Weights of a small GPT-style language model, trained from scratch on English Wikipedia.
Architecture: LayerNorm before each block, biases.
Training: a variant of Adam for these matrices, 684M tokens, 10441 steps.
MLP neurons of a small language model. Each row is named by its layer, matrix (down: output weights) and neuron, and shows model dimensions 144-207. Each number is 50 + 10 x the weight over its row's rms, rounded and kept within 0 to 99.
A block is one neuron, or neurons of one layer that tend to fire together. After each block is what it responds to, as a language model described it from the Wikipedia text at the highest values.

L3.down676:40 62 32 45 39 61 49 61 51 47 56 59 61 35 23 52 62 55 59 59 44 51 54 41 56 66 68 59 38 57 64 51 59 51 41 40 50 52 44 47 49 49 45 57 64 47 58 56 39 49 49 46 87 43 67 55 33 60 54 61 48 54 43 38
L3.down1395:40 37 45 53 48 40 46 59 54 41 39 57 52 38 26 29 52 49 62 70 58 39 62 33 39 45 37 48 61 59 55 52 31 48 55 50 60 60 48 59 57 41 52 45 67 49 71 70 39 47 60 63 55 53 44 50 64 54 61 62 53 70 53 52
Line-start list and table markers. The first token of a new line in lists and tables, mostly bullet dashes, also table pipes and leading numbers or years (e.g. "- Detroit Tigers", "| 2013").

L7.down10:46 46 47 59 54 37 36 28 46 48 44 49 52 52 44 52 67 57 58 45 52 33 52 40 59 59 49 70 38 51 57 53 45 72 66 56 57 55 40 49 55 45 51 40 43 44 56 48 50 41 66 44 40 64 55 29 54 42 69 55 35 64 55 43
L7.down448:54 46 55 64 59 54 38 42 49 47 45 50 50 43 56 64 51 53 53 40 54 37 43 44 53 58 45 54 40 58 51 45 44 59 40 58 51 84 47 53 51 44 58 59 50 55 65 51 52 41 60 46 37 56 45 38 39 43 64 52 47 55 33 34
L7.down650:31 55 38 35 46 55 58 63 31 57 54 36 48 51 56 63 58 55 66 48 51 74 56 35 58 46 58 50 49 48 42 29 49 69 41 50 69 53 46 39 39 58 61 51 48 77 53 60 51 56 53 48 43 62 47 70 58 55 37 46 68 39 49 52
L7.down660:37 51 53 45 45 31 42 54 23 49 47 34 49 45 45 44 62 43 33 62 57 48 32 37 57 55 72 39 35 59 46 52 39 56 52 48 54 54 67 46 50 48 59 80 43 61 39 40 47 52 47 52 50 47 67 45 57 49 57 53 44 51 36 53
L7.down1018:59 48 57 25 58 45 48 52 43 63 66 50 48 45 52 58 67 48 47 53 47 30 50 43 43 66 45 42 33 53 57 67 55 47 57 63 35 44 53 51 63 54 47 40 46 50 48 40 29 45 50 67 37 53 57 49 46 44 57 40 51 64 32 57
L7.down1254:55 43 47 45 48 55 48 42 47 70 52 51 47 72 47 62 57 45 53 27 66 56 51 45 40 57 39 42 39 55 56 45 44 49 38 56 37 41 46 31 58 52 41 56 40 34 39 45 56 63 72 59 45 51 50 47 40 33 61 48 56 59 35 60
L7.down1291:34 62 47 46 61 56 57 55 55 36 42 36 48 40 34 53 42 53 41 45 55 67 30 63 53 44 63 52 65 48 61 55 71 57 59 50 51 44 45 45 27 59 48 59 37 43 58 47 50 48 59 46 41 47 45 54 46 54 51 53 46 48 51 53
L7.down1478:58 45 47 53 54 63 43 59 51 38 58 45 44 64 44 69 57 60 44 50 51 30 64 34 47 57 58 66 54 63 51 51 46 53 43 47 49 47 55 44 53 53 56 55 42 56 40 43 51 51 64 51 47 54 56 53 45 33 73 52 52 46 42 31
Surname word-piece continuations. Non-initial pieces inside personal names, mostly surnames, often in results tables and lists, such as Bra-dy, Bru-ce, C-ook, Per-ry.

L7.down194:66 56 61 46 55 40 52 36 62 66 58 51 38 35 39 61 42 57 44 67 55 48 64 53 54 39 50 36 61 55 53 38 56 48 33 42 59 48 55 55 60 46 44 40 41 49 40 46 41 50 43 73 45 40 32 42 66 49 33 32 52 50 48 60
L7.down365:70 43 42 46 41 58 44 47 48 42 58 26 42 49 39 76 61 53 46 51 54 56 45 44 43 58 75 53 57 23 49 43 45 64 46 38 53 41 42 47 65 63 36 43 45 39 50 26 49 44 45 47 45 66 46 55 60 39 52 36 48 43 43 53
L7.down536:45 62 63 35 54 54 52 56 37 48 50 46 34 46 64 38 44 20 45 47 29 59 55 43 42 53 40 31 53 51 46 44 50 57 47 52 52 69 51 52 55 52 35 37 42 45 42 59 47 50 47 66 57 62 46 74 47 53 65 33 46 44 43 47
L7.down633:35 36 50 55 43 53 50 41 52 59 45 44 64 54 56 70 51 53 43 57 57 57 52 58 35 52 52 44 56 32 54 21 45 46 54 50 39 50 56 55 58 47 32 42 44 49 37 44 51 61 47 44 56 66 39 51 65 46 52 50 56 66 61 48
L7.down1238:46 65 51 46 40 46 59 67 34 49 61 34 44 37 53 50 45 63 52 67 51 51 61 48 40 47 49 45 59 57 36 56 63 53 51 41 41 30 62 43 44 56 62 58 40 43 44 42 49 61 40 26 60 68 57 41 60 56 60 55 68 57 46 32
L7.down1318:64 62 53 46 38 29 45 58 58 50 37 53 46 55 46 44 42 56 53 50 32 39 44 64 36 46 62 44 59 59 60 50 64 61 69 52 52 41 55 56 51 47 42 51 55 55 64 51 45 41 24 39 44 46 36 41 64 53 57 42 48 62 56 29
L7.down1426:49 45 49 49 46 35 61 61 41 40 45 52 46 26 36 52 41 49 67 47 46 47 35 47 23 70 62 44 62 46 50 45 53 38 45 53 67 51 43 58 57 68 46 64 52 48 49 46 51 36 34 40 61 51 20 61 64 38 56 61 55 54 58 57
L7.down1436:77 45 47 42 43 50 54 63 48 46 52 72 59 60 55 29 47 46 27 55 34 35 42 36 39 64 29 46 70 58 64 55 52 41 67 40 41 35 34 52 60 42 61 44 44 51 49 61 51 57 49 42 43 42 40 42 51 54 68 53 50 45 45 52
Name-completing final subword. The last word-piece that finishes a proper name already split into pieces, mostly surnames or places, e.g. Adam-s, Rodrígue-z, Janei-ro.

L4.down241:40 47 45 60 45 43 43 63 44 58 52 33 43 57 67 42 45 54 45 42 27 58 49 53 64 47 39 51 35 72 58 51 59 55 46 40 29 36 37 58 73 42 48 32 51 38 58 39 55 41 45 42 48 41 36 55 55 72 47 51 41 57 47 34
L4.down470:57 55 41 61 55 53 43 47 59 29 44 41 54 56 54 44 25 46 44 60 52 46 51 42 55 22 70 54 66 74 46 50 58 52 53 67 47 24 60 64 42 40 59 49 48 42 51 39 42 42 48 53 45 54 46 48 53 38 56 57 43 52 44 47
L4.down816:61 47 51 43 45 58 39 65 48 42 67 40 65 34 62 50 24 48 49 39 59 44 54 51 46 33 61 42 60 72 52 62 44 55 41 41 46 38 56 42 55 58 62 35 55 59 53 49 72 55 53 39 57 43 52 57 48 59 45 54 52 36 51 51
L4.down1168:31 43 80 45 58 47 62 41 51 53 49 50 44 63 49 39 56 50 33 65 64 57 55 70 44 42 52 50 56 66 61 59 49 48 44 75 52 68 50 58 34 42 56 53 65 54 43 45 58 26 64 60 44 49 48 35 52 44 58 44 57 33 39 60
Occupation and role nouns. Final pieces or whole words of nouns for a person's job or role, such as office-r, songwrite-r, Method-ist, politician, director, president.

L4.down188:23 38 16 56 51 51 44 60 50 44 36 55 66 56 41 35 83 60 50 44 57 59 49 58 31 53 53 56 53 57 52 55 44 51 41 57 62 40 49 60 46 44 52 50 59 47 59 58 44 53 46 42 64 30 63 38 47 40 55 47 62 55 49 50
L4.down641:48 56 30 29 44 49 51 59 58 65 31 51 57 40 42 45 69 47 60 35 46 56 60 50 47 61 54 57 34 35 49 67 53 55 50 32 52 44 52 38 49 51 49 35 57 30 56 44 41 53 49 33 60 50 59 49 39 51 59 80 37 51 27 41
L4.down1263:24 34 46 60 55 63 55 55 36 46 46 69 56 57 54 41 64 44 38 48 58 49 56 58 50 29 56 56 47 71 63 49 52 53 41 58 58 51 54 52 51 47 57 54 40 46 68 48 36 35 48 60 62 54 62 53 60 23 57 61 47 62 60 35
L4.down1270:63 40 35 59 50 62 56 52 44 44 43 48 50 71 42 50 46 58 47 38 39 46 45 60 54 68 45 56 38 50 37 48 43 42 44 47 51 60 49 47 46 52 36 74 51 65 58 44 46 53 50 59 62 39 59 43 41 66 56 60 52 34 45 63
Row-start tokens in lists. The first token of a new line in tables or numbered lists, such as the period after a track number (11., 2.), or a cell's leading space or number after "|".

L4.down354:69 34 44 60 36 53 46 47 54 55 46 48 36 60 50 49 62 45 47 56 62 49 49 62 58 46 52 31 53 57 46 61 49 49 36 49 36 53 49 32 58 46 47 61 37 44 49 40 66 64 36 35 47 50 43 38 49 47 56 49 51 72 59 53
L4.down360:60 37 56 61 48 36 40 59 47 52 42 45 42 43 45 49 58 57 43 68 43 49 53 31 57 46 43 52 35 58 47 68 45 54 50 38 55 48 53 54 53 45 43 49 45 41 57 41 48 56 57 55 44 57 56 50 31 40 53 50 51 44 49 34
L4.down867:63 45 33 55 29 41 53 64 50 63 57 49 72 48 48 40 78 49 42 35 42 59 57 39 37 63 43 36 49 49 39 37 43 54 55 53 48 49 47 47 39 52 40 47 35 53 63 42 46 57 45 48 39 41 47 39 52 57 46 56 67 60 59 58
L4.down1422:43 60 52 46 49 51 42 48 41 51 40 47 36 61 42 38 60 48 57 50 46 63 35 38 48 38 59 58 54 34 57 47 54 59 37 59 42 44 44 51 51 40 46 39 37 49 72 54 35 54 55 49 46 50 38 53 46 66 62 51 51 42 57 46
Name-final word pieces. Last subword piece that completes a split proper name, mostly surnames and place names, such as Hud-son, Hit-ler, Edmon-ton, Manche-ster.

L7.down256:68 45 66 70 42 37 67 45 37 55 46 53 38 28 42 49 48 31 45 61 33 48 75 64 53 37 51 49 41 60 49 47 64 41 64 67 69 51 43 50 42 53 43 49 52 47 56 47 29 41 38 44 68 57 54 64 60 46 42 57 49 40 61 48
L7.down317:47 38 55 33 55 41 52 49 66 38 34 59 47 41 40 46 43 46 49 51 39 57 62 42 54 58 53 35 52 48 35 52 48 39 50 55 65 52 49 71 34 42 47 47 47 47 54 25 55 51 54 68 63 58 45 45 64 54 53 38 53 74 52 63
L7.down809:51 43 47 41 52 56 42 51 61 55 52 57 41 63 49 57 49 49 44 56 38 48 44 49 53 56 44 39 50 50 63 45 61 46 28 46 60 38 70 58 61 29 66 58 48 65 54 55 23 51 47 49 26 49 48 63 31 46 43 47 43 68 52 46
L7.down873:53 52 39 47 61 54 59 43 46 54 41 36 56 61 54 47 46 61 62 59 62 57 48 47 53 38 59 40 48 63 59 54 61 43 56 48 63 55 63 29 43 52 59 58 49 52 66 47 46 63 52 46 47 51 53 57 51 54 42 50 31 56 57 45
L7.down903:50 48 46 52 59 54 57 54 54 45 68 43 36 46 61 59 41 48 52 48 43 54 51 59 28 61 44 54 47 48 47 55 49 47 53 34 51 30 48 47 54 58 55 50 64 35 56 44 45 54 48 45 42 38 53 35 50 65 47 44 48 30 50 41
L7.down970:59 53 62 46 58 56 46 51 35 65 56 68 61 29 47 49 62 39 47 51 53 68 45 42 53 50 51 58 72 45 46 44 47 52 52 38 47 42 61 39 38 32 37 40 42 47 58 36 51 79 33 49 52 38 61 65 42 40 48 43 46 39 69 50
L7.down1108:53 43 41 48 43 45 55 57 47 59 47 47 61 51 55 61 47 42 49 42 65 48 44 40 27 40 38 54 43 51 36 49 39 61 39 48 61 72 35 61 58 66 40 59 55 47 43 60 55 38 47 61 55 64 34 51 35 37 44 48 50 57 56 54
L7.down1309:53 37 25 51 43 34 52 45 68 45 35 57 56 55 56 74 55 55 54 42 45 34 54 57 25 57 36 34 52 69 42 48 59 52 46 47 43 47 43 63 56 55 44 30 51 60 57 40 36 44 57 55 38 62 52 62 62 57 63 39 32 48 50 31
Degree adverb word endings. Final subword piece completing a split hedging or degree word like almost, rather, nearly, particularly, exactly, usually, or more or less.

L4.down863:58 54 35 46 39 54 32 57 50 50 51 65 64 62 39 58 39 34 38 40 45 55 53 41 43 49 47 57 42 51 50 30 63 48 48 53 48 43 47 58 46 51 54 29 50 57 62 38 44 56 52 59 48 37 52 64 59 42 42 58 46 46 53 58
L4.down998:53 59 53 58 31 39 52 56 54 45 60 61 42 46 49 51 58 33 60 40 26 46 56 46 47 64 47 63 49 39 63 51 63 65 62 67 34 49 69 51 64 37 68 63 56 57 36 50 56 51 49 60 37 51 57 50 54 33 36 57 39 56 40 45
L4.down1012:46 45 47 48 57 55 60 52 44 54 45 51 57 69 64 57 51 63 45 33 35 66 37 50 65 55 56 47 53 55 57 52 58 44 54 56 51 48 67 57 44 41 51 36 57 48 28 53 63 50 50 59 57 45 62 48 52 47 44 53 65 50 45 59
L4.down1132:55 31 64 61 54 57 41 65 44 62 66 61 37 50 48 59 37 42 50 33 44 53 51 29 59 41 58 64 48 39 69 56 56 57 37 46 44 50 58 51 58 40 53 51 57 52 57 59 45 58 37 50 55 69 53 58 49 34 44 48 51 60 48 57
Post-auxiliary modifiers. Words filling the slot after an auxiliary and before the main verb, mainly not (was not, would not), be, been, also, and adverb-ending -ly pieces (originally, previously).

L3.down972:47 41 59 60 47 63 42 48 73 54 59 47 49 46 56 61 61 34 52 36 55 44 37 40 55 39 62 49 58 46 36 40 57 42 37 56 51 48 34 66 46 59 43 41 51 43 60 51 45 33 60 61 41 51 67 55 42 60 50 52 33 37 48 41
L3.down1073:65 38 42 54 61 51 44 58 53 51 47 38 39 39 62 52 56 46 57 36 55 60 46 65 47 36 55 66 35 51 53 63 63 48 51 55 51 65 51 40 37 39 39 36 44 40 42 34 57 51 57 57 60 59 43 51 45 52 54 56 38 46 55 31
Adverb suffix -ly. The -ly or -ally suffix ending an adverb split from its stem (considerab-ly, serious-ly, actu-ally); also decimal points in table numbers.

L3.down513:55 50 43 49 64 52 59 57 64 49 40 57 49 48 67 69 60 58 36 35 42 34 41 46 43 40 55 46 38 52 37 57 49 51 44 50 47 44 31 58 58 43 53 42 51 56 52 48 50 44 41 60 50 45 52 45 50 50 58 51 47 59 59 41
L3.down689:47 34 37 56 48 47 34 44 56 52 47 45 50 75 47 50 49 66 50 55 39 56 56 41 53 52 55 62 44 46 40 37 36 46 42 39 47 59 41 56 53 58 59 39 50 56 40 40 50 60 43 29 44 30 37 40 56 45 39 53 59 51 35 45
Word-ending suffixes and closers. Suffix pieces that finish a split word, like original-ly, actu-ally, present-ed and engine-er; also object "it" after verbs and closing "==" of section headings.

L3.down1401:60 42 56 53 60 54 43 61 60 50 67 58 39 65 63 63 48 38 55 60 33 55 53 58 29 43 48 51 60 54 46 52 56 43 46 43 46 50 39 58 36 51 55 37 48 42 46 45 40 58 48 64 29 45 34 49 49 52 43 65 39 58 37 28
L3.down1410:46 53 34 50 43 61 55 51 52 48 44 54 56 56 50 69 62 65 51 60 46 38 52 34 49 33 50 67 60 27 39 49 39 53 56 36 60 68 65 60 60 45 52 67 56 55 60 36 46 42 47 49 40 47 75 33 43 74 47 54 58 34 46 39
Surname-ending word pieces. Final subword pieces of multi-token personal surnames and proper names, often in tables or credit lists, e.g. Johnson, Bennett, Zebrowski.

L7.down56:68 37 60 52 46 52 46 55 58 50 59 52 41 58 56 51 53 73 54 65 52 50 60 59 73 53 56 52 43 31 50 37 49 58 59 64 57 42 54 58 38 64 49 40 49 59 67 46 59 54 63 46 55 49 52 29 51 55 63 47 33 56 44 52
L7.down273:39 59 38 60 39 55 52 68 69 63 72 69 40 54 42 59 49 37 65 65 41 40 73 48 60 37 46 58 47 49 75 52 63 51 47 61 47 41 50 54 52 50 47 28 58 48 60 43 49 50 56 57 59 69 55 41 54 59 48 50 58 39 48 41
L7.down329:62 53 58 50 24 58 44 67 38 64 47 41 66 50 38 47 56 47 73 72 46 43 48 48 48 42 40 47 37 66 54 55 56 58 63 49 42 55 35 42 52 38 51 31 26 40 39 35 61 52 57 60 64 62 61 49 47 46 55 57 48 59 68 49
L7.down380:61 59 55 45 59 50 35 40 37 60 59 71 48 41 50 27 53 44 48 67 46 43 36 56 49 25 54 62 54 39 71 45 58 41 61 59 69 51 56 47 35 38 45 38 47 44 51 46 48 52 59 47 67 36 54 54 40 34 65 50 56 38 60 48
L7.down459:64 55 48 55 41 53 45 52 41 45 43 76 45 45 52 60 44 63 65 59 56 53 52 52 41 49 45 61 43 38 58 46 43 49 47 61 49 37 44 61 40 45 37 53 57 50 45 40 43 67 35 49 55 35 52 40 60 40 58 35 52 47 54 40
L7.down694:47 58 47 56 72 40 42 37 61 53 44 67 50 46 43 44 49 28 60 42 58 37 49 50 52 31 57 67 47 50 44 57 63 50 58 61 52 43 38 47 62 39 38 46 56 48 54 48 52 50 60 34 61 37 35 38 77 42 46 53 49 40 61 42
L7.down1293:57 56 56 25 49 49 43 44 37 41 69 47 56 43 55 39 57 44 64 52 56 47 49 60 55 58 44 51 53 41 57 37 69 46 61 70 50 46 69 46 47 44 47 49 50 68 48 32 48 50 52 59 67 30 65 54 50 53 42 57 39 54 43 38
L7.down1452:51 33 44 34 50 53 42 46 67 55 50 45 39 58 38 55 35 35 42 55 49 41 60 32 42 52 57 48 74 62 59 54 48 55 56 60 72 34 40 41 46 50 52 58 51 28 62 43 44 54 55 61 71 49 45 44 62 54 70 44 51 42 50 60
Adverb before passive verb. Adverb-completing pieces or first pieces of participles right after was/is, before the main verb, e.g. eventu-ally, of-ten, s-elected.

L3.down152:44 49 28 53 71 62 57 53 56 47 59 43 52 63 65 62 46 47 46 45 62 62 48 42 50 70 41 51 54 58 53 31 69 54 46 58 56 65 51 66 49 54 58 53 37 49 49 63 43 64 54 43 37 72 59 41 55 48 58 58 53 65 58 54
L3.down993:52 54 52 42 45 69 66 64 50 29 38 53 39 51 36 50 37 57 47 50 46 51 48 52 51 52 33 64 60 49 55 59 55 49 59 51 32 53 59 35 50 47 49 49 55 25 63 43 49 59 48 43 44 46 40 50 59 37 37 43 53 41 38 40
Proper-name final pieces. Word-final pieces that complete multi-token personal or place names, often in lists and tables, such as -ton, -ley, -land (Johnston, Berkeley, Newfoundland).

L4.down185:57 55 34 40 46 42 50 59 57 60 56 64 57 50 56 55 64 46 52 52 44 53 50 44 62 64 50 53 55 39 55 51 44 52 40 48 54 47 47 45 44 62 54 54 65 77 60 51 45 41 59 63 44 52 67 43 43 53 52 48 47 49 57 53
L4.down534:43 31 73 63 73 40 45 55 51 48 48 52 61 52 63 51 48 53 46 50 26 52 37 44 63 56 46 56 40 55 55 58 66 48 43 48 63 56 29 48 47 54 39 43 49 48 41 56 41 47 43 42 56 40 57 66 56 45 61 48 56 55 68 59
L4.down778:51 50 34 45 57 32 53 54 58 46 37 44 61 43 64 43 32 58 28 45 43 50 50 63 51 65 49 33 49 60 47 47 61 45 40 58 44 64 57 36 59 40 37 58 48 45 47 37 61 51 51 66 41 62 38 58 45 36 54 62 27 76 45 42
L4.down1091:54 42 50 50 41 60 47 29 52 57 63 57 49 65 59 48 53 52 45 58 36 54 61 48 36 43 54 61 45 34 59 61 55 54 45 63 53 67 35 43 60 41 41 56 61 46 29 34 47 48 47 50 51 52 41 41 58 38 65 48 49 52 49 57
Foreign name word-endings. Late or final subword pieces inside foreign proper names (Indian, Slavic, Turkish, Arabic), e.g. Karunanid-hi, Vakıfban-k, Tukhach-ev-sky, mostly in lists and cast credits.

L3.down999:50 55 55 60 53 46 43 62 63 42 55 58 67 42 57 36 39 35 37 37 35 64 46 42 54 45 38 46 47 49 54 53 46 48 50 48 41 40 43 55 45 27 48 66 33 59 57 55 65 57 43 66 37 40 45 45 40 49 51 45 48 48 49 49
L3.down1194:49 53 48 48 49 48 48 53 40 54 60 49 49 24 59 60 49 53 57 53 47 58 46 43 57 50 50 58 63 45 41 33 55 47 57 53 42 58 50 42 42 43 51 49 73 73 41 61 42 45 47 55 52 57 56 62 41 58 51 53 61 56 45 62
Completing multi-token terms. Fires on the final piece of a split word or number in biographies and history, such as years (19|76, 7|38), Admi|ral, Lieuten|ant, Vice Cha|ir.

L7.down132:36 60 41 50 59 53 41 49 36 54 38 44 53 68 51 60 51 54 42 65 62 41 55 61 35 65 56 46 56 43 47 48 53 52 64 65 70 48 45 52 36 40 55 49 65 52 41 45 66 43 76 53 69 40 59 35 51 54 55 62 53 44 47 46
L7.down202:47 63 40 53 51 50 56 55 39 49 47 46 61 41 30 39 57 59 50 34 51 50 37 48 63 47 48 35 45 54 55 39 68 52 49 51 53 53 67 46 36 52 50 48 43 45 41 30 47 39 57 47 65 39 55 47 55 47 53 44 50 42 62 45
L7.down214:49 45 44 41 53 41 55 51 50 44 57 59 53 59 39 39 59 46 69 57 57 51 37 39 49 37 46 46 34 40 46 57 48 60 49 46 57 51 43 36 61 57 51 51 48 51 48 40 46 49 29 49 50 49 57 44 54 39 56 61 55 52 41 54
L7.down852:43 35 49 56 54 52 54 79 46 61 56 34 48 48 39 62 68 45 36 53 54 53 54 38 43 42 58 44 30 58 42 49 40 63 36 32 53 69 40 37 47 40 46 52 62 51 26 45 42 57 59 45 70 55 46 45 46 55 67 64 54 44 37 60
L7.down948:60 38 31 62 71 56 34 43 62 35 50 71 66 58 49 50 42 47 49 57 45 49 51 57 44 67 43 59 54 54 50 62 48 62 37 56 57 49 32 49 50 43 56 48 61 49 51 42 42 33 74 53 41 48 44 54 65 48 51 73 64 54 51 48
L7.down984:62 30 54 41 41 40 45 58 44 50 50 70 52 36 51 50 59 49 33 42 48 47 40 21 38 53 69 59 69 45 42 56 43 54 38 53 49 55 60 49 31 40 43 51 58 39 59 47 61 63 53 45 50 59 52 47 51 52 31 51 60 58 44 42
L7.down1307:45 49 42 36 42 60 25 42 37 56 42 59 81 50 45 42 57 58 53 51 43 65 45 58 64 64 61 44 52 48 69 45 50 63 56 63 38 40 40 61 45 39 50 46 52 57 59 51 39 49 61 65 65 46 45 65 40 45 66 45 53 45 53 57
L7.down1319:53 52 53 57 45 70 37 58 51 46 42 45 58 57 40 54 61 36 49 50 48 45 37 48 46 57 45 58 69 58 62 54 31 64 51 58 55 47 50 42 42 38 46 66 49 44 57 42 45 49 52 40 52 41 67 54 53 64 69 51 47 53 42 45
Row-initial dates and numbers. Numbers, dates, and month/day tokens at the start of table rows or list items, such as row indices, 14 August 2023, January 7.

L7.down257:45 48 32 44 32 19 54 52 34 68 49 40 34 43 52 62 64 66 42 45 56 54 49 48 25 57 56 37 63 52 59 43 62 57 37 41 40 54 61 52 70 57 55 36 52 40 34 59 58 46 31 41 52 47 53 39 53 57 40 58 59 64 41 43
L7.down446:47 51 71 70 35 36 57 46 44 59 45 43 60 68 51 59 41 34 56 52 48 61 45 43 56 58 62 50 59 44 27 38 65 42 61 70 42 44 53 55 52 50 46 54 36 49 39 38 43 54 44 41 60 50 37 53 62 66 57 51 34 45 62 30
L7.down493:51 51 45 47 35 58 54 49 42 48 69 36 35 46 68 57 13 39 49 67 52 22 78 50 55 42 47 45 56 43 50 32 61 61 54 49 55 50 41 61 50 59 32 51 57 59 57 32 58 65 33 36 58 61 27 52 62 64 51 49 68 53 40 45
L7.down793:74 42 53 44 55 31 56 62 57 62 53 36 56 43 60 34 40 33 32 59 44 58 57 41 43 45 55 45 68 57 47 39 49 43 55 40 45 51 66 57 62 64 50 50 57 47 42 32 55 50 55 60 46 59 48 52 65 49 57 60 75 55 27 38
L7.down911:48 49 48 49 41 58 53 62 36 49 49 36 47 53 54 61 30 70 56 57 54 52 64 36 34 53 57 56 49 31 56 31 36 45 58 52 34 42 42 66 62 68 54 62 57 44 37 44 51 63 42 51 52 52 57 48 55 43 55 37 62 39 41 41
L7.down1013:57 55 39 60 57 42 42 56 47 59 56 65 43 42 45 47 47 64 33 63 53 56 31 47 54 57 40 56 28 50 31 55 56 61 46 46 50 52 52 57 51 43 34 52 53 40 42 36 39 28 31 52 48 59 32 40 70 46 51 54 41 49 43 54
L7.down1113:66 56 59 48 44 50 49 47 61 32 63 56 36 48 44 48 28 35 25 52 55 49 60 52 62 43 69 55 43 67 42 54 51 65 53 59 51 59 48 56 64 54 68 52 59 41 45 58 50 41 43 39 29 60 62 60 53 48 40 69 51 45 46 42
L7.down1286:51 49 45 62 47 46 36 49 57 40 48 36 57 59 37 55 35 49 46 33 61 42 56 60 52 48 68 58 45 69 55 58 60 61 58 46 43 53 47 48 52 44 63 45 53 45 40 45 56 36 46 48 43 55 50 50 50 58 55 64 43 55 28 47
Title and role word endings. Final pieces of split titles or role nouns, usually just before a person's name, such as Admi-ral, Colon-el, S-ir, May-or, and head coach; weaker on other word-final pieces like Reservo-ir.